Part of a small language model's weights.
Size: 13 layers, 4 heads of 64, MLP 1024 tanh GELU, vocabulary 1113.
Architecture: LayerNorm before each block, learned positions, tied embeddings.
MLP neurons of a small language model. Each row is named by its layer, matrix (up: input weights; down: output weights) and neuron, and shows model dimensions 0-95. Each number is 128 + 32 x the weight over its row's rms, rounded and kept within 0 to 255. Numbers have three digits each.
After each neuron's rows, "fires after" lists the tokens most often just before its 100 highest values on Wikipedia text that the model never trained on; "fires before" lists the tokens most often just after its 100 highest values on Wikipedia text that the model never trained on. A number after a token or word is its count.

L8.up553:098088165146122144045117156172090150160085169118158130053134094151107073104164088153136144146110121143129111095152083153152102172110134119107110186075154106058156170090105114151105129156166138157137110141105114098158125155129109184178053077127197132125141118194115152097102106114079116043
L8.down553:140109140064075107104124087140153093131096148107125135137102154174085124142141158128074146105156125089196118168108126141146086120040109147122144060078086166130182099162127093134128119179133197142150097098106120156160124122141134176143099140152125118094107176130154167166105093153106110110
fires after: "0" 49, "1" 11, "8" 5
fires before: "," 15, "." 10, "6" 9, "4" 8, "0" 7, "2" 6

L5.up538:159052074069188078134119092099127115167133112103087105173181137113119119119136135092141143079171074100127196181167105140078178111150097129140179130080169162120109116072067162131127115078127112150099142144127133155129152127149137143120115113122110143147114155141140147119100166103146154100
L5.down538:109148183074096120142138188079151131121091134119176125174128177184132131104174132135110128066079129090131138126121085135146126122103101182144165139084110125156153113088158179162132121190147096048112127089126089101165081156117086145122135076104167164110168107141140046150121153161110143122
fires after: " U" 16, "U" 11, "N" 9, "F" 9, "ver" 8, "S" 6
fires before: ")" 23, "A" 14, " " 9, "L" 6, " f" 4, " h" 4

L4.up756:107142128116162206125160075178084093121125117129085166136070065174098091154105119090147133128188126119165100104115135170138188061199135134126167102090167086074154188122053138156159110099108106141121205111107116104170091149098149092108179113111136121146133128105154169059112142177136162070
L4.down756:116118117136122189109147165164182113130043143132129176123141123134106102130108168133124111165142155155110086097080138150074118172152170100110149144139161126112165140142121119158104113135160103170110119131142153124163100146176105110086156168129136121109159116069137171084112125106095091145
fires after: "|---" 19, " O" 18, "|---|---" 16, "|" 12, "C" 7, "5" 5
fires before: "\n" 35, "o" 18, "|" 12, "1" 9, "0" 6, "5" 4

L5.up609:105116107172106125124144164134150114098103109187157107166179152167155168147101116042151119104101101121121091099132114146143146152124121178086139064127092119123103106120122133163100108133171097156044129119130162106106123086124150094064106132145099092141131143119084155064142116147170181120
L5.down609:111149143129149137137149087113148075102124102098147160165120118164092133113119140174200092023150159145105071163118111164114137111155104104100104110101118133108127123109101131106098138115119162090134125142105153106076127145156111149107121177183109135150122128074104112155076122184127121182
fires after: "e" 17, "4" 12, "1" 12, "2" 12, "8" 7, "3" 6
fires before: " " 36, " |" 34, " a" 5

L7.up613:094125169066170162124137132126168102109133126148096089157157106136143097133134150069165148111127089119099104148152130135121171101114131129131090140145137176117155163116122134147134147168109126111111149071119120106089163126048203128130107130107140120056145116115123137083104164098118120101
L7.down613:135156172106153118085141135158110114163081125097142132187108137073128144098116103124125170117154174110097128091155115117135093098150133185069131141081073078118096124096152108152135135189128157155190103156160051154151168172105102164121156159104110126152100148082040115160116150077150112166
fires after: "w" 32, " a" 17, " b" 14, "a" 7, "ot" 5
fires before: "en" 37, "th" 19, "il" 11, "gh" 8, "e" 5, "y" 5

L7.up858:178127155095147124176137121115111129128142113124151088145101159109175195096115064082098107148119114193137169152131061145128179123112083134127080122087175202103150194080163165079141119173153065165140142125136143127137120047146147152106078131068152129102159134128168137139118151096115114102
L7.down858:111138110113098131106170141146100169086091129171103109158111132160056088107195173178119108119085106141103078110118160113136105046104117109157138109181069136164150126128121121146127138160118132116157097172155121114218126147142094125093160135181145079145095135125093094144139098197145208144
fires after: "ited" 22, "r" 13, "n" 9, "an" 8, " an" 6
fires before: "ates" 22, "c" 10, "o" 6, "ian" 5, "an" 5, "m" 4

L4.up455:156099122104132165069105183150139090173133118143145128085124099130153121111170171190130113151150153153130106131134134096194155116071109117132198137106131074118185171137162157100109123121101156112113128125188108110099124179153099078125120148151199146066181110131092088160136148119156152184
L4.down455:107163099160146123148079060147137087111214165183106095121077107108070121158151097107096146154094088154096140103134163202060117078201118173121212113098201167049065111129136118111120096137123134088139128193105130086128112113098095076092184114107149098103124140132172094132111142135163116107
fires after: " Un" 12, "d" 11, "m" 7, " R" 7, " F" 7, " d" 7
fires before: "er" 12, "ers" 11, "ct" 11, "ed" 8, "al" 8, "ation" 7

L5.up67:121133102146124150149043108122125131155126132138148115089134054141165113088080119186185142114117113136129164095108110126145110117093106132172069133098155140113103109131099074152063151069115128114130114107142119059073126113161103150165151102057175099107163135148110149075104047071112143174
L5.down67:132124089140103178102105192178134130105133103154130116060124119173110110138129153129166111168210142116104106090137104157095094135195157163134144155130100094097127102105152133092153097141152112141140128089137091112142107206111109146100101169114114147077146061173129204064159108148135097161
fires after: " Mar" 38, " P" 19, "ar" 10, "ur" 7, " B" 5
fires before: " " 35, "ul" 9, "as" 6, "ell" 4

L3.up47:124122191148143142167092083167148073148130158140125087185159184107133199140147175134120105083166108148088134136061115168160132065105081130150135079183138119126113123099124084125142097083158148090088077113113111164117121125196166137117161124112159124048146147130082137140136171099089131144
L3.down47:150146142102139109179144161117210126133117104103135116111190074114115085154141133128137120091104092106099128167179159176081076121168130125129109161111111124072074214139126112118136145141086148135140163169081110107133127134126061165154080109152113114087118119083164094158167136137107142105
fires after: "===" 39, "==" 7, " =" 7, "s" 4, " —" 4, "ed" 4
fires before: "\n" 35, "-" 7, " and" 5, "\"" 4

L4.up888:153099083150112151112148168124126085151130121121129165117119092105141131128114133144141082153190095146095185131137149136137135106127088147141122099074141058066140173113140202143107116102097110111188152157086168127128126154228148160127145116157165094112107139103106184124154089113087129127
L4.down888:176147101104144078066098177136155109095120103153110172107155130153126186149151091103101101157166091134097144097131127106204108153076096148100142126101087130102170182061132101121154116148137110077146101179131113081135125134128165071127160119161181096114156104086128130204155125138130172145
fires after: " |" 21, " " 18, "1" 8, "." 7, ")" 7, "0" 6
fires before: " " 21, " |" 17, "\n" 16, "." 8, "1" 7

L5.up502:122147157128134132155136119099169083065130212045128148118104128119166163068129194147137101133119178106149126120178103111103162083173108133134097162150110136169157162133147181135157188143094149156100157154156130137083170146116123106133132090136138178090143156192143162112115154136155189104
L5.down502:147144128136104125180140172085151136121109137144124154130108172049115164127073095140114135166109125105127128125129122145100111074181137163115141102154182115160145181143163104101092091099103176195172129157144087141178150083105178070092138144104167144127157087072108111128136135134116147139
fires after: " re" 23, "o" 16, " Re" 12
fires before: "as" 32, "t" 13, "g" 6, "c" 6, "h" 5, "um" 5

L5.up742:173121105098116105114148069130199187096164155133128119164157150127105112124097066087164163122082100130109155199118140107093119158152159077116111182130142154097101136128112113122185152118126113162137127113105055090087109142088109050117146111061083159151132163167160163154116131125109132137
L5.down742:174156102047110136071154165131122114192130160101063164121118111174120086096120181114138099139185039176113148169168122134114137131098140098105121088138157111152200145164142170111194149182113112116158116115106131138089114137148137154091072103163113187044076169169104142090110139133143108115
fires after: " b" 50, "ou" 14, " h" 10, " H" 4, "ot" 4
fires before: "h" 32, "w" 27, "s" 5

L4.up253:168117103162168200095138106128157145115138142159126122148114094154106143157158092143140132095093085103154146151104133153149167137139079108141091102158162140127155117162113150182122122116167080120126161164148149152119097126075071097096164174198099110123086187068126135121125136147083143140
L4.down253:153153154120136111147088159181111106152123160142150142124120101099140111178074143187109065110111162125131171151122148136094175117110177078203174088113186135092116113142100119108124149086079104083149133113121093101153099116091123137130151114169095199117168123185135121128142084131143104165
fires after: "|---|---" 56, "\n" 22, "N" 6
fires before: "|---|---" 33, "|" 27, "|---" 18, "1" 6, " G" 6

L8.up815:090125094168136111101080163155114157137090153137095093120138099117143121154177178165108118111092156133147147117139079173143188110142175127142073134144087140124148118134123117107146125160121169123126095107140144176128163140023138055121162076119174124122049128128135142156129165138086118206
L8.down815:166146125094146188132113103125111108102161133100099141145111129133153165102150113094107158114078176076146099148107154112117046170127112117119129105177128147169157164147168165072107078174116087146173150173125159105082106123124067118144126114132077167139108103159130148123136173107089136115
fires after: " J" 29, "o" 24, " P" 15, " p" 6, " for" 4, "ill" 4
fires before: "n" 28, "u" 15, "am" 7

L8.up1005:106170169141146084163145160168151162091135174173167036181160067163121118104116178084179101130124107122053109145122190179134106133206112168157155169106139072130117120156111120152120129213027132064110095068190165127117127163152117117121084157128173115158081104129147111088146128148133130102
L8.down1005:059133069092106150140133163102150137121098121176218049087135113148137155151168144091150095113078138153133162159119113127108121137103186142119061155144111145197127102106153134073097198140123158128134139140112100120176109135155134065164161188081110116193114160109123143144121089144119109119
fires after: "\n" 89, "ur" 4
fires before: "==" 32, "A" 7, "===" 6, "S" 6, "The" 6, "P" 5

L5.up990:090118151109128086114132187160087171130118142100158117179115077162136164166063162138171113139155109155151099098106106119156154170120139152066107099116136135132134073123176122104128215069096100102124165110112082100119108157127136102135145110223080124120154128181113147167164099085157144171
L5.down990:129162121109111055118153119129121122146182099132082092089138100104161112114114097107077109111161137131151135143151156110086136068115131154154127091079115154116144176080105085114102091121154141083149124101107113194178125143071156162149132127184133133152070123105113138136214065083119109086
fires after: "\n" 23, "|---|---" 19, " comp" 10, " or" 9, "c" 6, "m" 6
fires before: "|---|---" 34, "inal" 10, "ition" 6, "er" 4, "|---" 4, "|" 4

L5.up289:078071144117168184133161090102127136105175164113171113124048092155187177118093056128174170140092099113125134146171092132125186196129215138146130151130144082160129112133058135159089129114122197114116145140164094145130144092133109103170090083155081107137145154199107182100092107121089147153
L5.down289:152090113140164114109120060114105136144124172143154187153207116059104102096176163128062105129126154141096113157113120064109145101149122105133125067077154149143140150126126098084144149097150110134160144096159157074104091176132098155096148129118124144083138111103109201138157209118156109157
fires after: " b" 59, "b" 9, " S" 6, "ec" 5, "ro" 4, " B" 4
fires before: "il" 23, "ed" 13, "w" 10, "y" 7, "ad" 6, "us" 5

L5.up598:149133122142161064127123135091114133063136103112198078191086109150116136116102147120209155120125170131113114140157143106139139105135045092064174102129157078224139151086134124146083132156125136172200141088138107144111107143193184113118083190121084196145153169142125124170134106155099101183
L5.down598:155087100147188151166207096062108150140096136070167143127146124087069105087184135118083165146109199138107108090092111164071063113114139154117079060073112159116191100125136174123150092135087168141079109161158137131185120126083120167158133110134152169129064165126077115082105203120164101178
fires after: " pro" 36, " c" 9, " con" 7, "o" 5, " a" 5, "a" 4
fires before: "u" 25, "uc" 18, "m" 10, "us" 6

L4.up513:116110083162124107123093117070117165108058113146150127126100103142090132111116117135162133120127120141140124141131150099132132139189174115134156126114160117117113141051141084126183115122058150057126113154146110169128112131099097111072144129170112144130103129111171156096137096142158133139
L4.down513:156185120176164056129167116090184128176115176154112146078131106155103116163119145085173091085162121161092083119135118161142117128091047111089084125109122185107158165131127067118129057111118161180155140071133112099159133133141149061131095143144161142142180143179160124189139140110115120139
fires after: " |" 55, " " 43
fires before: "1" 17, " |" 14, "9" 10, "4" 9, "6" 8, "3" 7

L6.up694:172093182105077095116100149205162111113160175150165124149116110118142142137195119190124101084149124126120086139145098128154119139094117147142119093109139124168093150109100060159162154106157141044141047151166097142102178112122171129145115112109173133065140145106106187148143098141124097146
L6.down694:134142168149121086141126145138131103192172103134077107142127129106094088116126141144147059124090126184135133119130157127168075171110082159097053101141032124130117152162134045112132118138130108131093095163133118170086154080146124227126135158117181149148106090106067114114149136140124126155
fires after: "." 50, "\"" 16
fires before: "\n" 63

L7.up503:182158168103175175148072159143116096095061064157165102108105125083114090131097178106142174176135170097111153141105071148137145136160105115145111187158153106136137148070129110130099144165118102160087076173090122038115170086096122121169140127105152181099100118107081140145116082167146125131
L7.down503:170134109150128148134156100098189144108081167081149181152146119164124133159135151149130124168150069182153135182128116111084130153138190090119154123132112139145133116128119157096099090101106169140108128081116188116076139127206140109130214095152108110150185135108125096146115147118088161135
fires after: "==" 31, " J" 13, " A" 11, "M" 7, "===" 7, " m" 4
fires before: "ch" 18, "\n" 17, "ust" 11, "e" 7, "===" 5, "The" 4

L3.up478:100181229148092153114126125097189092204149097074177122118126172184140128108134161114130159122128142153122113097101138103168158115118142129105127114119151097095133163130040182066103103052147090141162184097140174157162157135133086128149095146140108153139134122172095138079086158179136083115
L3.down478:107108159088106189089092143083126090169127131122103128131075166109191181092155139140132119088183150173125146141044168067104176114072107171157159135117139096054109124137128207143130122168138082080128125144097145129164143112132183105166140149106110128151151138155137104143153100159178149107
fires after: "0" 25, "2" 22, "." 9, "3" 9, "7" 6, "1" 6
fires before: " " 30, " |" 29, "0" 9, "2" 4, "4" 4

L7.up889:185119150150109091066138069123119128186104128128152086222184089095131184140098134098118143150105130145163138107046119087131176143101144090099060103173172136113120156114144091127105124085095091098148133078131190125117098163132185075162152130123122109155088107100183154156079126156170106175
L7.down889:152186123122080126114190130127165077162106101117141126101116123113108140174094143099139124128136075168145138111118174201106126166150104069161125137129101133145081140082185133087102150112127121091191137094124172107133116155111103126121149156042187212125164094123139099133132166194155123061
fires after: "|---|---" 32, " a" 17, "c" 11, " t" 7, "d" 5, "p" 4
fires before: "|" 27, " of" 10, "le" 5, "|---" 5, "al" 4

L5.up837:120065171075166158154118091127130111093145122067117031101097138207152136122125114133153118177086180076116162130102027117180133092168091146113123167164121137154132100147085183140137097155147091082073148108167142094083140092110151098123170100153110202166166189141123100094072129139090144207
L5.down837:150169154176148172135145075152115109104087119195124253107096165096158143146147112171148117163123101200131142177117120117106133108111128141146147105125076146134069126116163142143150162193108132103118116082141208111136174130066133120120042136118116108138090084171072129070093122108115062128
fires after: " b" 22, "d" 15, " an" 7, "b" 6, " B" 5, " the" 5
fires before: "il" 21, "ct" 19, "y" 5, "at" 4, "ut" 4

L7.up446:090133116100162136178116117150189122085177126139142134097095107133128203122155175148128084125103095146141131155164162094136124196162095163159128140154158083124089136099106115092184064135167080160130116132206125182121149146071099164102081094125085115085053134163163131130172092136124170115
L7.down446:125109118116135128175136146134179157138175123139119102115155140100118083126176155102119061129119137127113199135113161105199136160123138101108147168149074167062064127197135139088122141134116155135105151126093170167146104113147067153148130153178181141130123186119125127109190160144106112147
fires after: "–" 35, " b" 17, " and" 11, " B" 7, " " 4
fires before: "9" 22, "h" 17, "8" 9, "g" 5, "t" 5, "7" 5

L6.up150:106127108098088135145145158178132074127120141146141128133192141101111082108123165160093165078111153127137133098125132111154201150120139058111156105119198055115126111098137107152165121111131055140127206135124158132115118137090102139116124102106218143091118077142139140101139161184116168109
L6.down150:106148080108149156119125208132117124146169111174122119146084155155155139170155100092093157151117150155139167075119147132108140152130137120122103133147143151090186106143168149083163146109145095114171129125060115140199133071068116117128130107120117124130163132062117181099102087109138130123
fires after: "2" 14, "5" 13, "6" 13, "3" 12, "1" 11
fires before: " " 29, " M" 12, " J" 9, " D" 6, " Mar" 6

L7.up117:171132162132119153108098206148153095116097126111132124109083190112154128093119166103145114107164152087086128137122125150086128138110109124137198108120121148096119127141149143177072112114203135103134112142129146186105152153126122151046131224069100097144097110066126114108165089121128117102
L7.down117:077154112159092148136112083165160125159142129121145153140252133076128099106125151161111146135100145120105096080099117096147209218178071090153132121142157160084113145082174095168114114101091093106140141132156135068155162171118144061125086113136083116098126146152101110098095142062169155106
fires after: ")" 12, "%" 11, "0" 10, "6" 9, "N" 9, " N" 7
fires before: " " 28, "1" 15, " |" 10, "0" 9, "\n" 6

L6.up31:194144099065143162114171157103126158156116151057124160122061138125134144094109174121146081093114139096157146116062124148186169147167146099089129102098139146147149097089083104173073170149071150190132166116103174117146104098199162076150105075149094161141115116134083167137064146175116168110
L6.down31:127129150142051134117096183092161089072110127142133126116146159127120205156094161098127154144127113069090103123097161168108099060055118126119099137114146090114164121100143135109088083099109148168163130116183136150098135081155161046147113152068152110140108060147156130154070124120189089170
fires after: " re" 22, " Re" 16, " e" 6, "ep" 6, "e" 5
fires before: "as" 34, "ment" 12, "g" 6, "0" 5

L3.up498:106116112083175203136148110152115132171110146153147069090098102165139125121120111110155150105090105155133104126123099162207229112159147063174124115104141166185131125110073050153124147127085102153163135124131145171145153140091124112166168100117142145120154121129122084132073100119140203140
L3.down498:094150117128162167134113190106079141186147154103128103140111140134167134140151130162162099126096105151140112067140131236115138104169200112102171142084184137104118101094065122141117168135107215102137129125100136141141116151132155073113105108140167172083125145117118099104126067154151159110
fires after: "|---|---" 57, "\n" 36
fires before: "|---|---" 47, "|" 26, "|---" 18

L6.up509:183173127117096145095171100155087128115102162140164137155093174150170101119142151102109128116149165159107136095133177085091124071131153158110168061123156137111190147195113164129123085106105147161130118165136139124126151146218130111078126163096150089181137137214105087115120184110165173132
L6.down509:087124130129145157102124112140100063147149086104121209166223098057132110105099157101120082117081139154173107129148063158090117154072110176155126152199166178116203113122155125147121157104149099094109169095138167128123175092119145118077158136169137103099101115098181087074058156144077096126
fires after: " |" 81
fires before: "|" 25, "1" 14, "2" 9, "3" 7, " " 7, "5" 5

L5.up341:132112063103114169137121162087124177151094113077157123169157103169117108094123114101102183104091128141078149133066094140134147151186141116205129128206162185129142157120097091134165167165185173174136143144081147118146118108113101099132138169100125134156134146162193089123085136129152135150
L5.down341:131146096046110165142106128128130162086182131122190187128145105142124113163040160103092158117149174169122128123123163139109109124132168086168138072099168170125123120090106108151147184157239144105112145166043114088164102161130099104171166130140157101118122103161172151098118065172124126124
fires after: " p" 29, " P" 12, "|---|---" 11, " G" 4, " a" 4
fires before: "id" 22, "ent" 19, "|" 11, "p" 8, "h" 6

L6.up274:165089127077128137119199083116156128109086135134153100155136099131134110123057193182133129143080109090155206106138145148111164083162128112116163114108168158153150140128137133181142108097132162105084079144118159121099064105164172068067135082116124125135115103238133171096069113126163158167
L6.down274:084124058143162139116073143088137133089125130149135123127172119130105149063168184192163142098169137096169135112151164151158126158121122067176145121121130143123140122126126138110079120124129138094154098122128157117161135127104119129197155128091121192177137104173069146177138127157144119095
fires after: "ce" 26, "c" 21, " pro" 14, "s" 9, "ed" 8
fires before: "ed" 34, "u" 9, " by" 8, "ing" 7, "le" 6

L8.up297:082134114106153099211175136114137149072167102115153080149150168114042113112078213154142165145120161100060154129084115098113084073191168140145102127107096142133144143092119142127148113162160100142096057077099147109075174165108127120139099196128144167047117088074144158193171124118087172133
L8.down297:160139131127134176092067133147126129146209078117050155134167090157136150207200124177181142098137141192104126190096162049119170159136129112151121125113159102127167100135137127112097083135094198102139094188142112117148118086164142154119109149110154115108141122108098126071169103143139083134
fires after: "==" 45, "\n" 24, "===" 8, " the" 5
fires before: "\n" 18, "The" 12, "P" 6, "|" 6, "S" 6, "===" 6

L6.up835:172188152136143144171196097149146138107080078105144034136168144168106137066104122139174142145123136117127120156159146072170130139091135117163176161100164161135122104104120105149172133108137106109140133144147145142137103148152117157126177136105143123116107114080078089163130120090111143178
L6.down835:151206170105114117135129070175158083133145113136112150148159094136131142133072117139102135096094168162105221184081182108149154145045153179140124126145114124216118118098094130140150146158177121095116150126144074107096108149153135072134171074102084150112140144131199203139140099091115093121
fires after: "t" 19, " t" 12, " f" 10, "st" 8, "ist" 7
fires before: "b" 15, "n" 13, "ct" 13, "ot" 9, "al" 8, "ing" 6

L3.up590:118092089131113095167116136145138033152152151175202113156153128135105138099129105109191071115111130107100146075141170151133131139121057116155142161119068154110101162158139173080073146114130161160087142125134206141135202180163140126118107103135071104117138181119137142119126173130121173145
L3.down590:103202184135138118112093112137106100143161135161063106132109141082112177126063088106095143078147162159090111204095096106136115135142103173132142111114127136100142126112133079112096072148121148069146101185123106108150151086137118084126139139133063184175144112118178139158137130112159154096
fires after: "0" 11, "." 10, "2" 8, "9" 7, "8" 7, "%" 7
fires before: " " 49, "\n" 14, " |" 5, "7" 5

L3.up931:170175129128165104150101157108144094159120125141167131156117126087173096126153103173178157118136130171102083126148158127118063104145131146211168153109102131142136091112158139131147139092069165136167114087151150059126091106135140146072215125125094090151142130128193113133102107138062111146
L3.down931:122138108109139178182121126109130164131203107116078174099155150190198093165128117044143152077172154092172118162152139081077102127125111134123170141083141099132118124083111117086078091123118076106149130128159106146126149108122162216164166165057085170160099147078131192126139163163106106138
fires after: " d" 57, " D" 14, "D" 6, "id" 4
fires before: "ign" 23, "ct" 20, "c" 15, "b" 4, "er" 4

L7.up327:198119155160147136165100099079100135129114123120173103143166107135138110092170091147111096162082138164195080120129108160151136125153158194160136121119114166147168157118104086140142149135123087118078190115135129121116165119124127132155136085187152140106060076118119147119122206149075125091
L7.down327:109110105157137196099096105131165098148085115084118096137132116116115146069125074089164122150097057213132102122171198115130174087051118162108124130123122131113130139117155173079105140164156166122147096154054145130140134158150102112149170106109136063077137169147153141163133085130147107118
fires after: " s" 23, "s" 13, " S" 11, " Ch" 9, " ch" 9, " d" 6
fires before: "ond" 18, "ut" 13, "ation" 10, "re" 9, "ies" 6, "n" 6

L6.up456:179100094134148091126114127118170030172100125145076097128097101103066210150165120127148077119105122137101082065167123185126142170167089151099172117154104125130127120106182167120124150103152131170130168152142126119125172158055154120054156103090137130146101100147118123105093203144139152112
L6.down456:127077148108105181085121136127126182092187120141124143101179161072089087087114157132091186087122123177161146186133154137088090183116109129135143051109063142115151140144102118137148084161142079089119152138115173172125138140095118111178086104105129152161110162132055122145092162155115166127
fires after: "." 20, "0" 13, "3" 9, "2" 6, "7" 6, "5" 6
fires before: " " 33, " |" 23, "0" 10, "\n" 5

L3.up726:076144087212117147126129113065116095143124120135140144129124125119110111120139117111158151172198073150091206129118115187159135110016061155160131123108114106073114152104135188118125134120156111084161113112169175121125198113197121122106111139132106138104182109114077191154144158180080141142
L3.down726:129103106166129064136144140153146160125163150106090143142106085114131179100142116063119121105185187144098206125128119108170123155132056144129126065111112118056131181106121144124164100169196111088162106155178128041159167136128150117135109157138137184177099077141173147147172159131183126130
fires after: "0" 15, "5" 12, "3" 10, "7" 10, "2" 9, "9" 9
fires before: " " 62, "\n" 27

L3.up873:195114163125085157165138144178096113112118139113166118153161143093083152094149130098124095116060097173180056112134214152125156123178163107191122107154116085156138137098148179146124143170062088129170188026071110122131143088148093149180088120166070176124070112175119120093183139159153116129
L3.down873:172107139089094050130053107091162129149124152137143113080078187170195140134097143124161137134101111201120138177081153112156097163134097131142170123103141130086154098108112116071167100105103137147135096158149140176106135169096135075135134156090149150201197185114122187131164111049122137085
fires after: " s" 41, " un" 12, "R" 5, " R" 5, " (" 5
fires before: "ond" 19, " |" 16, "il" 10, "re" 5

L5.up652:148142076091158197176115119089064155097139079147187103112122098096093143117115150199146089128083114149090163173120149090119139118187150116147136121216122096123106174110095142105163116192157186171132101123176104143092132141129126123052106120132150127104128113100167119108152103103096124194
L5.down652:139152150148141141113182175099102132161166135144116125154116128152109117195143077137096162102163102149090122164083184186150083109137123170179145060136126125096187141172137135130116071151144116185174101114150069123191149122058109085141120137096159187081116138147112132135174125102115137083
fires after: " " 87, "-" 10
fires before: "9" 57, "8" 10, "6" 8, "0" 5, "5" 4, "7" 4

L7.up959:127151087126108129143171186161158133132095158137126066138160150125114161074158157130168124081102145144117149147146114137175131084127084166144167171161106072147154109148185142198165095104135118093116161121153175143129140138113109044100158053102157175127101103118138188115104097109148072115
L7.down959:135139216110176164109177108160115124086108084104131177095087108130135145138149160111128129127061115110188108158079045135187119144143120085166117118096164145140147150082114109097165129080112135109096110072121130100133136136099142148100145169140059152115128100104145105169127121092149141144
fires after: "\n" 85, " M" 7, "r" 4
fires before: "==" 25, "=" 14, "===" 13, "I" 4, "1" 4

L4.up264:140098129168141128166126118088147097112094151102202154120055098153110140067057117160162134120018109106206172100158150152113131107180132148094101104118122166234081106104100129153122104125134171104130116150098103195163139142169109116113112149131123172159158097126168203109174111077134126128
L4.down264:129190096106142183134098129117084091164133065164157092154139086153116022121162096136172154121170157172096149172115121103060152158131115068124137126138178104094140133091136165166105114145139115140158170149132135090143129178110169189208091126126138148159171164108105116130181172135089096122
fires after: " " 39, " pro" 35, " re" 12, " d" 4
fires before: "uc" 27, "u" 17, "er" 6, "." 5, "ge" 4

L8.up178:144059170169112093132180206111155119106178133159094112143092212089146104118162101129191185117123115155130128090147118110135131134150118173105094099109092077115094131087130116103117133129138161134095111125140111169125162074136144096122108135173150171118117132168057165132186075128088137137
L8.down178:164061163121118137073154159070147076103149100106091137106154166090129108112117147105147158167084112134129126152147141095125106214121061154111092088093046060129159170147162069070139123116152186135104109143149131144127125067136124106120102131097151135131112103153111135102147115105102125151
fires after: "." 81, "==" 13, "\n" 4
fires before: "\n" 84

L3.up297:116138142094148102079128065117124092165077114135118115093071151156163079134112097195129125143127140131127157152145126124129165117111174145207172153128185180102153182146185148108187112137123102107194122139169139154178075143117149120143106143111102150089108148222135118146055147129154142114
L3.down297:102122141151109151154137163102119112138082109094145158114004204110097074131142135135083092109160126099132154133135081107138100132095133140135111175121123116135139110129118143152125200143093128133111148139141121152149113106140176164190123098114169109134142135157113095130119187178147151138
fires after: "9" 18, " |" 16, "8" 15, "2" 10, "3" 10
fires before: " " 39, "." 11, "8" 6, "4" 5, "3" 5, "1" 5

L3.up544:198073108102134104164107159130125154127168083161146095157144068151073162143121186083086153131142113071131147103131127108148116138094142137078161119155168053089122180128102130100099116146053131072114115134154128113153091176129138139047153148174205163081152163087158077107139145151154155085
L3.down544:116116164117159124159146165126158137146179112123163101096101082132118145104157160088090119130090082128136168128128170115149089172121131158157143125112195074066143103167093127123079109129145126095120124140106198083154082144172123174107147068145121137049112117145157153144068149165208115098
fires after: " Un" 18, " D" 15, " l" 10, " R" 9, "m" 7, " r" 6
fires before: "ers" 21, "er" 15, "is" 13, "ed" 7, "ing" 6

L3.up910:150111155081153089106156136151102116127121123113167152140148090100108089111056122098127137077136144112113133165121143238133150142207164110141176128140183109124119109126070136111129177103159142106070169143147155129141181153080156104161142147128134145114166109088174086141053150190121152138
L3.down910:118141138126108136132096200122114131135131190140115098133126153084151117096104137106141110135151102104131154150125154134123189112087090107156112139148131077157097142117061110182126154119086148111066165152106181127135127159118083075142151105120120094151121152165206137175103111062082083133
fires after: " y" 28, " w" 21, " t" 8, " se" 7, " s" 7, " g" 6
fires before: "s" 16, "g" 11, " as" 11, "ing" 6, " in" 6

L8.up825:107128162134127136123134113144146182111110173161073086138125116150143047079108131069144081116137111082136082140139108163116103134132222075108149130174102114122146070152044139152157127134040095120123169156129172143153093110107119155118151109186126145133103150112124114175098067147081167180
L8.down825:145113134112146061098098171158101120153095192148104090139110087129174099146069112183159098108111111185179161160130110135163106107088153113155122118175123095173155126102059103112138124150112124198095102108168167111141168120085175126152094077116138129141125091127123169117148148105090115107
fires after: "in" 19, "ist" 12, "st" 10, "r" 7, "ent" 5
fires before: "ct" 13, "c" 10, "ation" 9, "ter" 8, "ing" 7, "ive" 7